Weights of a small transformer language model: 7001 steps.
MLP neurons of a small language model. Each row is named by its layer, matrix (up: input weights) and neuron, and shows model dimensions 32-159. Each number is 128 + 24 x the weight over its row's rms, rounded and kept within 0 to 255. Numbers have three digits each.
After each neuron's rows, "fires on" lists the tokens most often at its 100 highest values on Wikipedia text that the model never trained on. A number after a token or word is its count.

L6.up282:138132139147142138132142190073139122146118149100152156128147116112154116127112114117120112131110111146141091111169129127147137151136175173142150090166111155089145117105134088128158112107162101123121154101147162127101133116139110139134177135111077149142099119146176111117134134113126172148088108155177096121133172132135092130187100148132140148140094150055111131131148091127103104099142
fires on: " (" 40, " |" 13, "\n" 10, "st" 6, "source" 5

L4.up723:130159127115142076106101176119147132127131132120122162086113127116150169083057112180130162107158149149128118138091110117124114097123116128111156125108135176155113151115106154133158110125115134139147132103106093165099156083134127144130100162116126097092112072158127137122100144126128119120152120187172152151097127084125150119116134161139132129158151098102145138160120111132141126154184
fires on: " and" 63, "." 18, "," 5, "s" 5

L6.up126:127102161145130125134177129162133110140152164132125113159145101141113099158099081116108141158104134101108145158164135142200134102139119139164084087127116172144137137144100140089135131168131111108122160125115148144134119129147083139137085119164105080118137114158135145150114122140140069130123099123134116064153120154109113086126147118134085114096149121118135151112131144116121136107147
fires on: " in" 55, " " 15, " of" 8, " can" 5, ":" 4

L6.up437:151087130143182123085164203129101105111128127146058096152099103128144121108093144113105133113169190088161050119112156146136141145129090120135111116107141140122078106131129130129104171121132188156146136110127105116119135128122151149135138141159134133143133157159135165138132137082149112113144132109107108142143141129087133146115121127165120116159142103117168107127118149148145121127132
fires on: "0" 17, " in" 13, " a" 13, "2" 11, "d" 9

L4.up182:111167099123147145107102136148129136114153105134120122105156100127112111084121131160140151105096132155133143084165069132104117139141190118124175120123162116111175125085102126094123131153099147089133160153065123136165178092129116188148106178109164126139110114144130075103135101122152080156104134138098104181140157128112138112120113144107136120113102136125118138130108121144123128097146
fires on: " two" 19, " A" 14, "a" 13, " three" 12, "A" 8, " four" 6

L4.up18:133147119108090134112129166072123117118148134152118152122147136131100127098140094119155155123161118073107139126130115108102078133137140161132125158127161113169150130118157160142169135149142133115135111110129158093119156110104154093116132115101095132166114102135130144120159138119079132120120182131156078139125085116107102150097153165141120121148126084135157110154123197131132145094133
fires on: "," 25, " the" 19, " |" 14, " " 10, "\n" 7, ":" 7

L6.up45:107122162132110114172166127112119109149133157143154130156133127175110158114100132133119153144134151121156090115084139120126136112110138132136174121141116099129085095158151168132116077139139152145126137092127161160131128119127138134156130115158086141113066125108143134098134156100136154115087145079102137126132151106150068142048119167122159168125097164141152153102093159137118126118155
fires on: " in" 28, "1" 17, "2" 12, " took" 5, " take" 5, " Star" 4

L4.up161:146128087122204137151123156136111134124136107146118146148113105177131147130151143136145094133140132158175138149143134111099104130152117122118097130150133151132112191123148138149143118137139077079127127093138123168099128168146152139152091142182114122118140149148090099142125130140101139149135157117111056135197106082121135136131142091132152118112166140153133097094121129107121104149138
fires on: " |" 30, "N" 13, " " 12, " of" 9, ":" 8, " were" 5

L6.up487:168121145145136140155122092110158085204149113119136122151135152102164106149117142126086102146146159117156092086155114098134112144143138125118133104171150119145127117145167125108140179134121131125154106090157106137157065119142136139101171100104141131161123101124143083187131143125127086152122108133117160099137100125135125125095089130155135141134124137135132098129136090150133117160124
fires on: " " 43, "-" 17, "–" 7, " also" 4, " (" 4

L6.up510:147115138144107127150150106084079099137125143127139097130137101165129145132111111132110124118097168141171104131106133109147138169144176142131112115148151157142161102108155115100115144094136161150139165130105128108103088086117165130090174135102060136088193124123125128147142150085155137140124122138120151151156135122126154164147107161144162097150144093134138094086126093128116097094105
fires on: " " 65, " and" 16, "-" 12, "to" 5

L6.up291:120128161118120127104125093125136128111077111099129117101136114174133115144091165118118139099144149127092127103070121121124081153063161098078116155145141144103134124140144097131152127101125169168171133115141105122157140136151082155129101095148142076158118103188131077164132127121157127127119125145152142152111127127148159108126128130117144112106118106162167136122124132082133118143183
fires on: "s" 38, "en" 7, " and" 6, "te" 5, " the" 5, "'" 5

L6.up372:125119115144111104130127124091114143108153147099160088174140113172151101111101090109085130116117128127092108132141182129140133137157152152134122116118100095113120110130148134110153177154134158126108157149119103140120093095147128127086124112083125112145154155120125122132104092159116116139106140127093115176166141100147122103157106114156088090159160130114153115144137134181120119154154
fires on: " and" 26, " to" 9, "t" 8, "–" 6, "-" 6, "it" 4

L6.up235:158106139121108124103121181085139116092114111126124151118114105119176080113130109139099123108096116124082121146094166127105141134153148132163110139146153157135120082164120111141175118125078133100152148106110104104086118121108125147144152148125122116158168119151160170164166128100151162156120138151119145119157138124091091125156111140132121148152153108169102115115093101144158111150109
fires on: "," 30, " and" 17, "g" 5

L4.up703:137106094089131127114123116088156148132111153125111109099122116128111147134105134172189134106136148116080156118104119168148123150142186117118076107136134104130149159129124156109101152101131073103121158130140127164128127112125095164118113164095106142109097117129114149165101144148124105144116158143128127154136081150124137151160082151112137132121166130092125113170098141107124100128109
fires on: " T" 71, " P" 8, "0" 8

L6.up639:143107143166151174173157098121049139130153136123130152109121107144150106135130111142130135113115128127137102193122132122145092117129137146165150099128140111158095104107116106121126137139107093141120157086132132166107073110144111158092097139172128149164128134115134098157123130133127138097127124123115133128086109122120133157156104112147142130118153147137151134140096140120129120093100
fires on: ":" 39, " |" 30, "-" 5, "y" 4

L4.up21:173086118102157114135134115129097112114138106129125082125073133098118118127065113110135118164128126138181119183124122141158161131139121112162073114141177129116119117087150118160106082127161139128178135137185155123127128116138103127125159161139114162097129089115157120121137109142148126139138130092094122107131112135165137127109136141125078082178120135111119144129126156124149126135105
fires on: " as" 20, ":" 20, "t" 8, " life" 4, " years" 4

L4.up701:117107118079114142099111100156127055156147125126132109154101093105140137147147105158113108126163125124136093122117106086073145142106105109151121133123146129121157153084143134190119154086135134125127137122151133127126146138139132084139133099148131126130158090128130132103172140095087127107183120160107110127106139120099149131157170143138134114130153161129108142170160113180156105120113
fires on: "," 71, "s" 15, " census" 4

L6.up264:138093161137099101152125118094124130153129116122137152071162132138087141124068129099105127142157120127073107100159118141150114102188134134147116111110108119127136094173127112061110095105144127140116137096158141148141127156105141163122138144155119096109092125114162095138161115144144112144117175098127116102180183129101119115144125155122146159092144081125141164134120149137155136120151
fires on: " a" 26, " an" 22, " in" 12, "ar" 9, " " 4

L4.up194:094154112129117154150127102144135110155086122165149128141107126160105139120120142099158115112125116090118149137123135131154098136121136129142094142107108128113099120124116157094117100132106108096154165127162117126118156146133127180115129122122123091141103101184119123130141092133120149118142153123094071111079113143109139130131134127102162113164194181154162123124059192132142119094114
fires on: " of" 23, "," 12, "2" 10, "°" 10, "N" 8, "1" 7

L6.up317:161108130137126120136178134124143092125127122133073106110128123165104126115118107109113104131133138146126116102151093105115096136119160147157114092142087111093147134121122140157155175131149128190114181102161090127109085116136144128131154132125116147120171127099145129128155136155121199102121124139157066141133139130092144122120151162160162098139094158120116130141108126118127149098106
fires on: "-" 45, " " 20, " Re" 8, " \"" 5, "\n" 4

L4.up215:128133130167156093124140115164139104116126111165107171153123135109145147159124099149121097154152099183135119140110117085155104100138147121146127099149122135123103158135156119145160111129141096116180110140118080132121102098144139146121155160137143103120149130104088053074143091128152163135120103135091125107110104096140108120120155162182128128125134109158168125142154138128092114106116
fires on: "," 59, ";" 16, "″" 8, ");" 5, "N" 4

L4.up118:155091091112117089090130128100140140156115100151156161129163204123133096114134133157120125098121147139128111157116102114141119101090167148093122126137130114127161124169117140126126133152136132120130130126133107151115124124108124175126062089101131153113127118143124120150143090117139169156121154129125156144122138140103125158112158147086138150175140099156106094115114199109148177121136
fires on: " (" 27, "." 21, "," 18, " =" 9, "^{(" 4

L6.up309:194124139118131115133128139142181129166126162159153055152134155135103127141086128074086160163122157104117074175137140122110134159143163138149145080124134149097111104134098129190139149137119141145119132107147126139117130136141108116130095124137097132097101079117109137120137102110122112143121110120126063133110124161126142144114113179155148138116133118118121152083143160142104137151100
fires on: " " 48, "2" 25, "0" 23

L6.up290:138168136098117118170155096091151098142112168127098134097149120145120120116127159093130143097145114125113114163192113103140130139150145133162143162136068120123114162125171119112111087136135116186170166130128095142137106113144154183104130157119125143101105116129112123167120085140122118132138114148135117114128162060123136122131108132113093119129123128106101127172109088074145134127066
fires on: " \"" 54, "-" 13, " " 4, " –" 4

L6.up422:152095127140133114155126096107117108121117123101137148192114121104140126134119178169087087166139110095105103094166134115142142110148153149141116104164139109142116142116126132139092150095113138141104122124145164086113195123104135114156109122145129114098095122144152121133144142153157202105142134140129096131137136124139179130131113160153157129123141155114131156102103121148073114122139
fires on: "." 52

L6.up102:136148115125159112121170122149152110133118128132112157087114126102153147135103163138139141151139122078123114124112140118135120103104128154111104134119119142091153084107152118136095121132072129126172153132122148155130121125144082110133111096138150088149108106146136144106148133097142107106117133103155122127102095079091117173144175129166183111140135116118092169127079154127151136119134
fires on: " in" 41, "," 13, " of" 12, "ing" 5

L6.up394:131079084122123134123129111133153108140162129159108121134105138107124120159152098139069112173135149134122125132092140077161153097146152154095131154146154119125100157086151108191133098105076137163160126128137126124129165106134138129170120153127123126104146096142134088116117114156147145118152066152134138150149088133112113133159129185155113098104119151171116191130132135126161160144149
fires on: "s" 50, " m" 6, " ft" 5, "0" 5, "1" 4

L6.up440:162121161124107146119096128090113096088092154122138118156150163142144184053141157149131106085125157081180123115130151135097155120099161192074170156137136158111140122131154112133120131126158145146105119133159122128122146099156175151101116146142130146127156069102108120114134118127107095092137128161114118144157166106104085131114094104113117121126124125133120130138133113145168113152142
fires on: " her" 15, " that" 13, " the" 11, " his" 10, " early" 5, "fi" 4

L6.up241:155134112148158087148129115101174050153167126094142133103161135115132141130126165139139116152156098128101112093102150092119101119141177130084127135138092126129142152127149096140146143112118138096127133186119147123143145133131118099107140152132138139148086134113127103136112106137139108118140083131105146131115144124094118184116123097135137072108181124155075131113071110131136157159112
fires on: "s" 37, " of" 10, "i" 9, "'" 8, "y" 7, "," 4

L6.up750:135105106122088136154119131092106154160125105153130166155099101100042095098110144130111089135130139169146107126153150094120163133143139164097146116120105118162089136097157129193173139146131116130112135149124110098156126125144140136138120156106120104141128197135137112147146136092151145136125156154105147140118078124130093104131145131112176111092142120120127134115116149079130167092122
fires on: "9" 22, "1" 18, "2" 16, "0" 11, "4" 10

L6.up679:187096121166129082104127134080099109107147113137097179130088145096144132122129156119104122133123142105109110150116134118113106132143158118162149117149133157139099174110158088121154166134155105117140112103124153156113137141128091153165137135126140115123107115124079080079165097113151140111127114152138157172103107127110129095123153112143104142097088118132157155131103133140105150176143
fires on: "," 47, ":" 12, " " 10, "s" 9, " \"" 5, ";" 5

L6.up489:102146167105120146097150120129100136159131139104106085202119156142138113125128133115100137127095141104143108124105114132089088134124127122148155099145134111167142158113138093125113115121137151166136128094131134146105151163150065131088147186163112135123162159142148129123105159105124148146136153174108152164185113095109154094167089157135107128138134088130119120086109152127120144146107
fires on: " the" 43, " and" 18, "s" 9, " he" 7, "," 4

L6.up594:138103120118092127098116169123146113117127117139114110074133144149181148135145147127089141095129140110150106175102124130164092112137168148184147083112106176131139143095162117136147123150129136099096145116077124145151129114110106120110116113113173116161149147115127106129135129155120119144124106152146129152130144141107103107102154166160114131135158087134125114115077124125132154122133
fires on: ":" 29, " and" 14, "," 11, "st" 10, "d" 6

L6.up85:165107149119078073166108109131130090071175149123093163134119094108123126163100173110134151130126177115121087102153149098127116119116141135123086115137136102164093131142124121118114135120119127181146166135126143108134135140106121119129130114124086105118136150141183137102142134133094184112139089141130111125125129143161149134076127160137135136103157114131153109100121099157113151147125
fires on: "." 94, " c" 4

L6.up685:101103131142133159131105131111127116155097150119136141121116158155106127150133110131114128088117118111108082147120182132180099138100152116070117127160165101168138100150142127087144152102129194099126143085140150094109137115122124146092130132114138111177104165171161111112138157126158113096131150109081125106151166113110146158138095139122143135067142159154146168085131111142108145106137
fires on: " an" 35, "s" 27, "er" 7, "ar" 4

L4.up657:165129123165129136119144150128147127126150173127178145140127092176161142102093120119159164122089108120146128147134170075101144142137162114117169124140128139163115146125123124138124092115083066155103151142121101117114151116148108070137137134150094134137134145100144131112133123115111153131138130153112084134132089145151151147113148134190099136164115128100161128110122154100138163102145
fires on: " |" 52, "\n" 14, " of" 7, ";" 6, " " 4

L6.up363:118127105149120156139161151096082130144081170146181114115111096095152139106109089163124134148130106161133129120107137106130138113100158114108129121139181123084084150140157140157137111096170131163105141083127137127190121151150107152108150124161143136142120115117123095181085139118121100118128136143122141107110142147128155122085116139122111137149144191126104137138168126123102101172127
fires on: "." 37, "\n" 17, " |" 13, "0" 12, "|" 4, "'" 4

L6.up629:180135139101128115137148113151130125148131192138115146120113133117136142123099122150157123114156094147090106118093150113163123124102179106144154097136154106169147117124137126132153118089107095105107108108121105142113106161141082139105139114141101093162114111124133119127110104156111078080119160113164168112138102108158123111149104134102143149122170125181136128139083137116160123125119
fires on: " in" 35, " |" 18, " of" 12, ":" 7

L4.up572:119130147149103119165158177115085155090115131160136066108119103130116139139125130159099126162116126168118133152121152120111126151164144177158159107123141098082126105120162097150168128127096110127148160111186139132151122143106119129112121140125136180119065114151121152143153145132103135150126150160142112146118098162112118103130115153142089116127115123088142118127137108133204145139095
fires on: "\n" 36, "t" 11, "0" 11, " |" 11, " " 4, "1" 4

L4.up29:087162142119142171106115148173113116158147108101111096151145118160134109101138145095131097163104092143142120106115128110106109147135155153171142128127163129166153177113108128119112150125118114161128085119093113130148169146135099128114169159130183126124154168136138132140136149078145112124097108129137133137141082147120095146080137124138111100168146096128134158139101162107119083105099
fires on: " the" 45, " and" 12, " for" 5, " of" 5, "'" 5, " in" 4

L6.up207:134132085140150107154119097106100108155166124133137130127107109122144127089119140152120166104103140143136101153162115109132128167143131123142108072103163113127125159114141121077089127083082091126146140073111127155109089171103112102129065120126158123135137122118103102151103127146121112139154174158113169169105140144098124126156106101113141126152125137139122121095127084141129125093128
fires on: "-" 35, " a" 10, "," 5, "to" 4, " dis" 4

L6.up288:107100117128155140128170139129084148124147147107135142178132150108133134098082157101134133123137130126107119117109172131177125160141152155092138119182127115124106153143166087124142103143128154089095127115196147088122109129135146113126151085120154141149123123138143095141099134175146165076083142090142147200129137122108129128134153138118126108130099125113118145109133176120128165118177
fires on: " of" 46, "°" 20, " " 12, ":" 6, " in" 4

L4.up294:116131138111122134140115165129118146138092157142098117209148130143167108175101139139120088108108106144157118093139167067125119175103109143148122114142120185132117118138126105174153150108149121100113132096168160138098120115110127114153095135129153103080132128134134075163127117143142127134143138123104108143112140099126115152110135086139112148137137074151149121110081079141153155107131
fires on: ":" 42, " of" 24, "-" 21, "\n" 8

L4.up518:172134143164105134116071112113096146113118110183120186086127110179166104090097105129112161158144153140119132129104168072107099134101170092143142127089134139126138148137141105106118118086191143122151153095107170146134129098114100171098094120120150110124120111096121101172158108154154123094114083123128158125138148130111131135145114117133164132098129096130167122110108143133127130139129
fires on: ":" 32, "y" 23, "9" 7, " and" 6, "g" 5

L4.up263:124119116102155172111139139114164073136128216104120144142141093127142134120101129162122112114118115129095150150141090109141092107127138143112135092126105159131078129136116123092129119116117101142147109111111138169139187111118132129145141104159099141152128141126143139159138079143105101144112177154142136177102097192086170113130166073129153166123121172123128091130130108102174103112147
fires on: " |" 28, " " 21, "." 12, " of" 11, "0" 8, "6" 4

L4.up61:129137119141154134099152129150145130149123140120112150119080137207121082153097157104164114143145140069114093106148134100153092154147104182149087147139113131165098133138087101133141152098106120122134137158167138105165132149118096146133144107129162126159109115078141138106108134100119117166144124151112154110143129134126122181152132111180077116135141128134125120131090114132138119155108
fires on: " of" 38, " and" 25, ":" 10, " in" 8, " to" 6

L6.up106:146113133174178115132139147106132140143138160112130118123148126151095133171105083103111115148137166124140125147139136116135127121112156183118144129129138119094116145137125166093125136108138133102118127111132116146155085138094115098144121161123124110106086123130128132149108085167174127129135095113100086141188120094126121151105109128107162119157183150131137129108093137136126113117127
fires on: " " 44, " of" 27, " to" 7, "in" 6, "ed" 4, "on" 4

L6.up504:126091137139106103131133137162150095131144103157103116162125122178161131096108113091100165123115131162132114124117095150181142132183158120119132157168154131092110135108104131143158150120132144149130142093136133101093135114111149132147134174109138146095123134096104075134162116117172156135151150072107108120131090101141113170126119133123121085181125122154163090161148128154144175090113
fires on: "==" 47, "-" 13, "mi" 4, " " 4

L6.up737:118171113125134150103137094119082124124132152130128126147139166132110095137086165161113140118120185118122122141150066136140100135118132123149154120110122147134133076113145173164128101143147137145089090134130153097142127068131102203130162100132125135139109152121101104133112088154120120120164135154105175120114156122124115116108148157122164101125132124120126167147094162101118111128139
fires on: "," 73, " the" 25

L4.up662:125135192154148151144094131156112121091137132103138100132126116124092087128112164092128080124111138141110093112106126145170133136141116114138089138145128093139164120138112109143111136102130130124169122069153169135130091125178084160109190097156131141145146116108119142108161109131145138116139129106125103092151105145164137150115124092119102142150136102156123149135090095172114147081152
fires on: "." 20, "or" 18, "r" 14, "er" 8, " author" 4, " judge" 4

L6.up421:127138114128111170167152134130099112159138127098088071107095115143150142109147154137105065090124138167145091146173122103117153148122088099116098145119136128146120131092144119114088123112153114101112116145146147100136115144107102179117161150123104118094161176120110146145133132110153097121089170120152110174143154113086108129147156156117097145125129121134127112104144124150133141108139
fires on: "0" 29, ":" 10, "8" 10, "1" 8, "9" 8, "2" 8

L4.up149:124121129139116105122159103138110163144117162147142110142080153114078070099150126082131121136088163151147129114117161098154093111166150164162129088131122067164138121139140168101134140170124146092134071126163138150128147144114119124099146112123127125116143094150132158123174123125139130112160124092141146155135109132109138157079136154113088139118099137146150154133116162114131133104119
fires on: "9" 23, " in" 21, "1" 12, " of" 10, " on" 6, " " 6

L4.up371:139142109102130083086133115112140133157103114119144157104128136134133085168088100160095125116123122108139131117147109107142095119096131164132132126088149117131144159174114158153146137176118157159152120167184116182101100122122157146167125052130126110098117101123116149124147114131095115128126084126105181137101183146091101148123136122132102134184132130115126096109150157122117132164127
fires on: "," 44, "." 18, " and" 8, "–" 8, " &" 6

L6.up717:154158133157187148169176155098134117147132150104104144145114148123165177120122132146076147073110145108111112159152138147163145168088134127136128106155132153135112108114116064135170137096088134115096142171128134127123093140130114147134127147108152106116123134126135148139100156139142110142144147133135144088171154108111115151128100134139130160111117123099130117100116104194127100039144
fires on: " a" 28, "," 14, "|" 7, " the" 7, " and" 6

L6.up590:124104096103142136170153137095123147126158144104123156121179163071099137123110114107156089145102158155141105179135125137134113103162088130103106156168161167122104128118177110152111093128104126105135156088130131111115126130119095110108107146142080124075156144153132131136097107148126109131121144155117108096180082122148178148123138165147135105131097115104150139152085161172107115143126
fires on: " " 41, "1" 8, "2" 7, "0" 6, "3" 5, "4" 5

L4.up312:086114113085115139132125120112125099117111113153080146137116117121106127129134070134149124153148100134130101111133111135097156121155110132119156163123135116100169076116133144160108140116116100133164195137152138102104114105099128134153097150117118099117118125199148141106111120143133165100161140159148118131108122067106141161157080128137139095137154158140130187122093095131150152130127
fires on: "s" 67

L6.up64:138110105114188135155097186178108175129129119138114147116117150157155083118086130117089129082117135125122141116138123089122103127149088169093157156114162144087125158162107146132156106092149131084130149114145145154145120121147111095141103134155160142125140135133154099168116136181104119139118126100107122164140100133084108123132114108157165149093141116137138129133141103155128113184116
fires on: "," 34, " of" 13, " and" 12, " or" 7, " " 7, " a" 5

L4.up249:097140119092155101111188159138125115136163152124076128134161137106119109083126131139110116152122119173099133134131079091116140143129107157106127131103186091156094150117123171150123124143182172116162137127128094162115151084129109139137127142150134143146138108145127136113154115160138149059149116145109115150154108079179107135103144163123152092124113161132161100163140165102114088159139
fires on: "." 37, "-" 17, "'" 8, "y" 5

L6.up313:136145118120149188136137115122120110169117113093111146131151102104145126125118148143111126114161125142156135143097144129160126150139156090117141127133124131141071144101097119146160123132170165129089131149162146121109080092145152170105123150089074065108105120121088162160165117074131121101105112139113169103131089150131153135139111139114116164100140140172172139145157182157125120079111
fires on: "9" 30, "1" 29, "or" 4, "8" 4

L4.up276:158176137153124150103127118175156174134177101144132130128158168136136103088115103159118080155099139099168087096126154087111109139128144115125131116131103135141136164150077096079143119141119152129186121113129156142150123133162114116141104134112198197143123110134158123105133135116148117166120126168143114136133091141158134108113102129120128122123136066148112125107124132128102142123122
fires on: " or" 17, " a" 14, " A" 12, "A" 11, " be" 7, " up" 6

L4.up758:131103127142118101138172142131154126129149150099123150127155074109102203153140133117066091114124124162145123122149140072134145132109090122137114096115160082161102176125161131137090117115129126121117115127158202132129145104126122139123134125140095128135118109135133132154129137165106092110144122139119101112125089116134174170147137101173128132136153090136106144109120128148120125150112
fires on: " |" 55, "-" 8, "1" 5, "0" 4, " I" 4

L6.up382:140169070127150180120122166105126136147170130117153111127131161120158110126102143123147132116100133127158135172104115102121090147116123130115150131109137112097121102129123157178171105122128120073148116141102130145164127114101122181156138112111080148122110118137108105118113141146110097129165117136143134151142159077127065116149113138117122143152139138157125133138174079144125112118135
fires on: "," 23, " the" 14, "0" 9, "1" 8, "9" 7, "7" 7

L4.up678:158123160148154104146132096185151103148113120122086124088136121127163139153125106097127137120111146122142110166076114127139069115129111147136141137113117166142127127105122141120114119135133142134092114110164105079083124165117120081152087160140109150106089143142133147137125118164138140142152142115122078122122152133135114144099145168132126072121124106087122173134127154135122114132120
fires on: " to" 41, " " 24, "t" 6, " not" 4

L6.up270:127075138142121132144126128120146109135139103117128091100148164140113137130072115099119145119110090131131099175167133117115094109134126129179116087133155098125095130095102105161135132119154103136186131136140120109140129141116141072116099126139147140127109140095136145133126102125106156117136096121164141137136164139093142155113118159100107097108139172155155141136119177104133162136150
fires on: "s" 27, " years" 10, " show" 8, "st" 7, "t" 7, " on" 7

L6.up620:135095125119118098154130132119119099130137100139136109156132114148100119125128146099109125127154097124124159139167101134132117166180118151164104171133107095120127128066153120116109119138172084143120090128154108140085132123104154145087126133146116146044118137119107129126093110149098159169089096159087099131154115132128136100119156152139127148083117121121118135124115114125121144096127
fires on: "-" 36, " " 15, "st" 13, "St" 6, " St" 4

L6.up154:101156110127147112120129133116134146100130089097155088122125153105127160133103178131121177115157131154098104082131122101158107153130123142107147148111120087135101104095180150146098122094082118113121081107145123143169147127119121133117109168140142117136113139106168142125140151081110160123130127116115123118158106150144103178143141126124159126112069124162128125145144123114136120129153
fires on: "." 24, " and" 21, "," 14, " while" 6, " where" 5

L4.up688:136159128102123091146114144163159121107157160123097107129167095153159114101147120104141123147177162079145139100150125118104124145123109129134113131140097149112130150131075100121181171147110137154127132143135121145146163150149070140092138102106150100154116117153136109138097121126098093144165126157120119141146074130133117103140113148112144122120157142131110140126155128123161136118171
fires on: " a" 20, " or" 13, " c" 8, "cu" 6, " an" 6, " all" 5

L6.up249:145119146122093108135163145140109128129120179141126142133092089129120136171114110126122101158129112118146098127127122105163123146128125154138120161162137134126126120140097130114120153157161186154118130090110134105132126152121132108116064160143131113118121098186074129135149140137180137120142134139127086142179132123092133134135094152132108151105114123126127152108150121107096139139128
fires on: " " 54, "-" 19

L6.up711:104149099097095137110146126105105138144140159116095148144141139111138152114103108111130107152144130159132089164152130119161115137118141121118139145116131131132136177072111106131083091122091087085053148105107091155087131167131122100114116134098116157115128122160123124132095141124128154124129125132136138185130099142083087159148147159153148158123134121152135165158178111121141118120140
fires on: "0" 20, " mi" 13, " a" 7, "%" 7, " in" 6

L4.up444:093104126103132132112144158161164135123157124085132116147134124133113173104120118169137148117089103113132142104135108125137105154117150139138090152135103114083089118126144127105120151146135114119105114183120110153142171171146133154124107129162149143093087148123138096074103124083169137123176150105104124136105129125101083085127144145122150163107121143140173106110134122129140141098198
fires on: " is" 31, ")," 11, "Notable" 7, " are" 6, " was" 5, " For" 4

L6.up343:144136152109160118140137157098190120114073104149103123157097090142150143118147136157164098145131156144134104173138127124156105115149141117143111168108101113123080139088152129114091094119112100106090114153138149162148156132130137138161156112125116088103099136098100153126154157117134154161178110111112106154121177112154112138106125131145080182113088123134131143139148102144133189105155
fires on: " are" 24, " is" 17, " be" 10, " were" 7, " being" 5

L4.up195:100097171134181134122149145102117118151121120136156164106097093149144134171069142118134127133173118135151135079129153090118147109159139096141090119137146115114141180112124104105110122111136143123121166124089117127128112132109125131132150127102132122108131154131145130089123119170130149166085158119078101133175143147145107149088117142138138131140181162130131136141105153111133116143170
fires on: "---|---|---|---|" 22, " |" 20, " of" 8, " Pts" 4, " age" 4

L4.up421:113096093134125111129141156132116097132129145149114116124096165113086094113108115159094150120157117124119110153108125087088105137160109121114106147127109117139130197130119186145121110136110156156145131163130117145111098116079135127111157140130106084170152136117083067112151151131144142130147146104147114095129115149125130134137079139148132100119135119153173115140110176101132176163135
fires on: "." 26, "(" 10, " |" 9, "e" 6, ":" 6, "'" 5

L6.up709:145092137120168085122140146118137150125171121146097125131140119169144084163106104176121112120107129123110126135106118131112147131149118113162130127138079141124139147091118163114170124143127145132182139125149108136130133134135139081099080133120082132159167133099102121085119102119063083126140129139129149128177119125167116154141121133121108115132155136145142120128145113108134087162133
fires on: "-" 25, "ac" 10, "it" 8, "t" 8

L6.up232:134104153133139136069121101096121126136108176105103087126164117131142148125104131121120105163121138084152085184158146116144140120129161116145131082128135154154123152163092113154117146122106143121115136128153161138137112176120119110132134080110135121140164133051083140113127140121142091118141118166179132155129156144137060127095111147147172116144148131132140146117160184133118151130129
fires on: " " 46, "0" 32, " de" 9, " mi" 4

L4.up580:095123156122105115152112131144138123149098111156103143154086154088116135089125169132148144110124077107098096123141108114154120141110144089137113139088111109125124094091124091128094131113084106120166139114131131113156123126110164083146123120133111123113133119140123116108121117103131176140147157173119144073129138061104137152153109125105154140117124131121177110111134109145154145124137
fires on: "." 34, "s" 30, " and" 7, "ing" 4, "ries" 4

L6.up16:092080142144136142128104136080115119116144171106161126170149138130110094098117105105109125120116093129111108162137164077085108110161155132137126118121154085135120146120099143137145125141112105129137164127151118157136141100099155156095100131138097125124091110159136169130147176074107142135131133099151207142134117128144112127126137137125112149126088127132159136133098079149139111147116
fires on: "." 26, "," 20, " (" 7, " and" 5

L4.up188:094093110107146100137177114141094124178142120127080109143109126154108130146109131156104096152148100122146128092093112120128160102141139118152113154155131075134114155142140152106123119165096117144141142136126110116143132124135151135080153131142155125143111122133103140086157107086172132123120081134172091118135150116146111164086133127185101128127152172133143168151128129111115120124114
fires on: "." 22, "s" 16, "'" 8, "\n" 8, " (" 6

L6.up168:137114135149137149092145136115116116111137127183110175133155083138112124158089153097098151149135155109126166100149106095121116090170112142100153151138131128115152150091082110135139130094085108106167131131110098142103153140090138086175091123116097112131138123140142144098110121112132154157145058131111097144097112131130165138149148155130122125087108132163115170141068120129143137120156
fires on: "s" 55, " books" 6, "ions" 4, " statistics" 4, " children" 4

L6.up314:134111131125153112157140152131148138095128169128148115194113194120134130126106126094127151146112115128154106113070139086123128125140159121115119103136179163136124125108101109160162106116131120116169143115132137136136181065120106114127095122158171101104124172101126122114161151090126131122098153142074161119191139145128127139110149156133144140109126111103140099176103106112141140122089
fires on: " |" 38, " and" 25, "," 7, "." 5, " " 4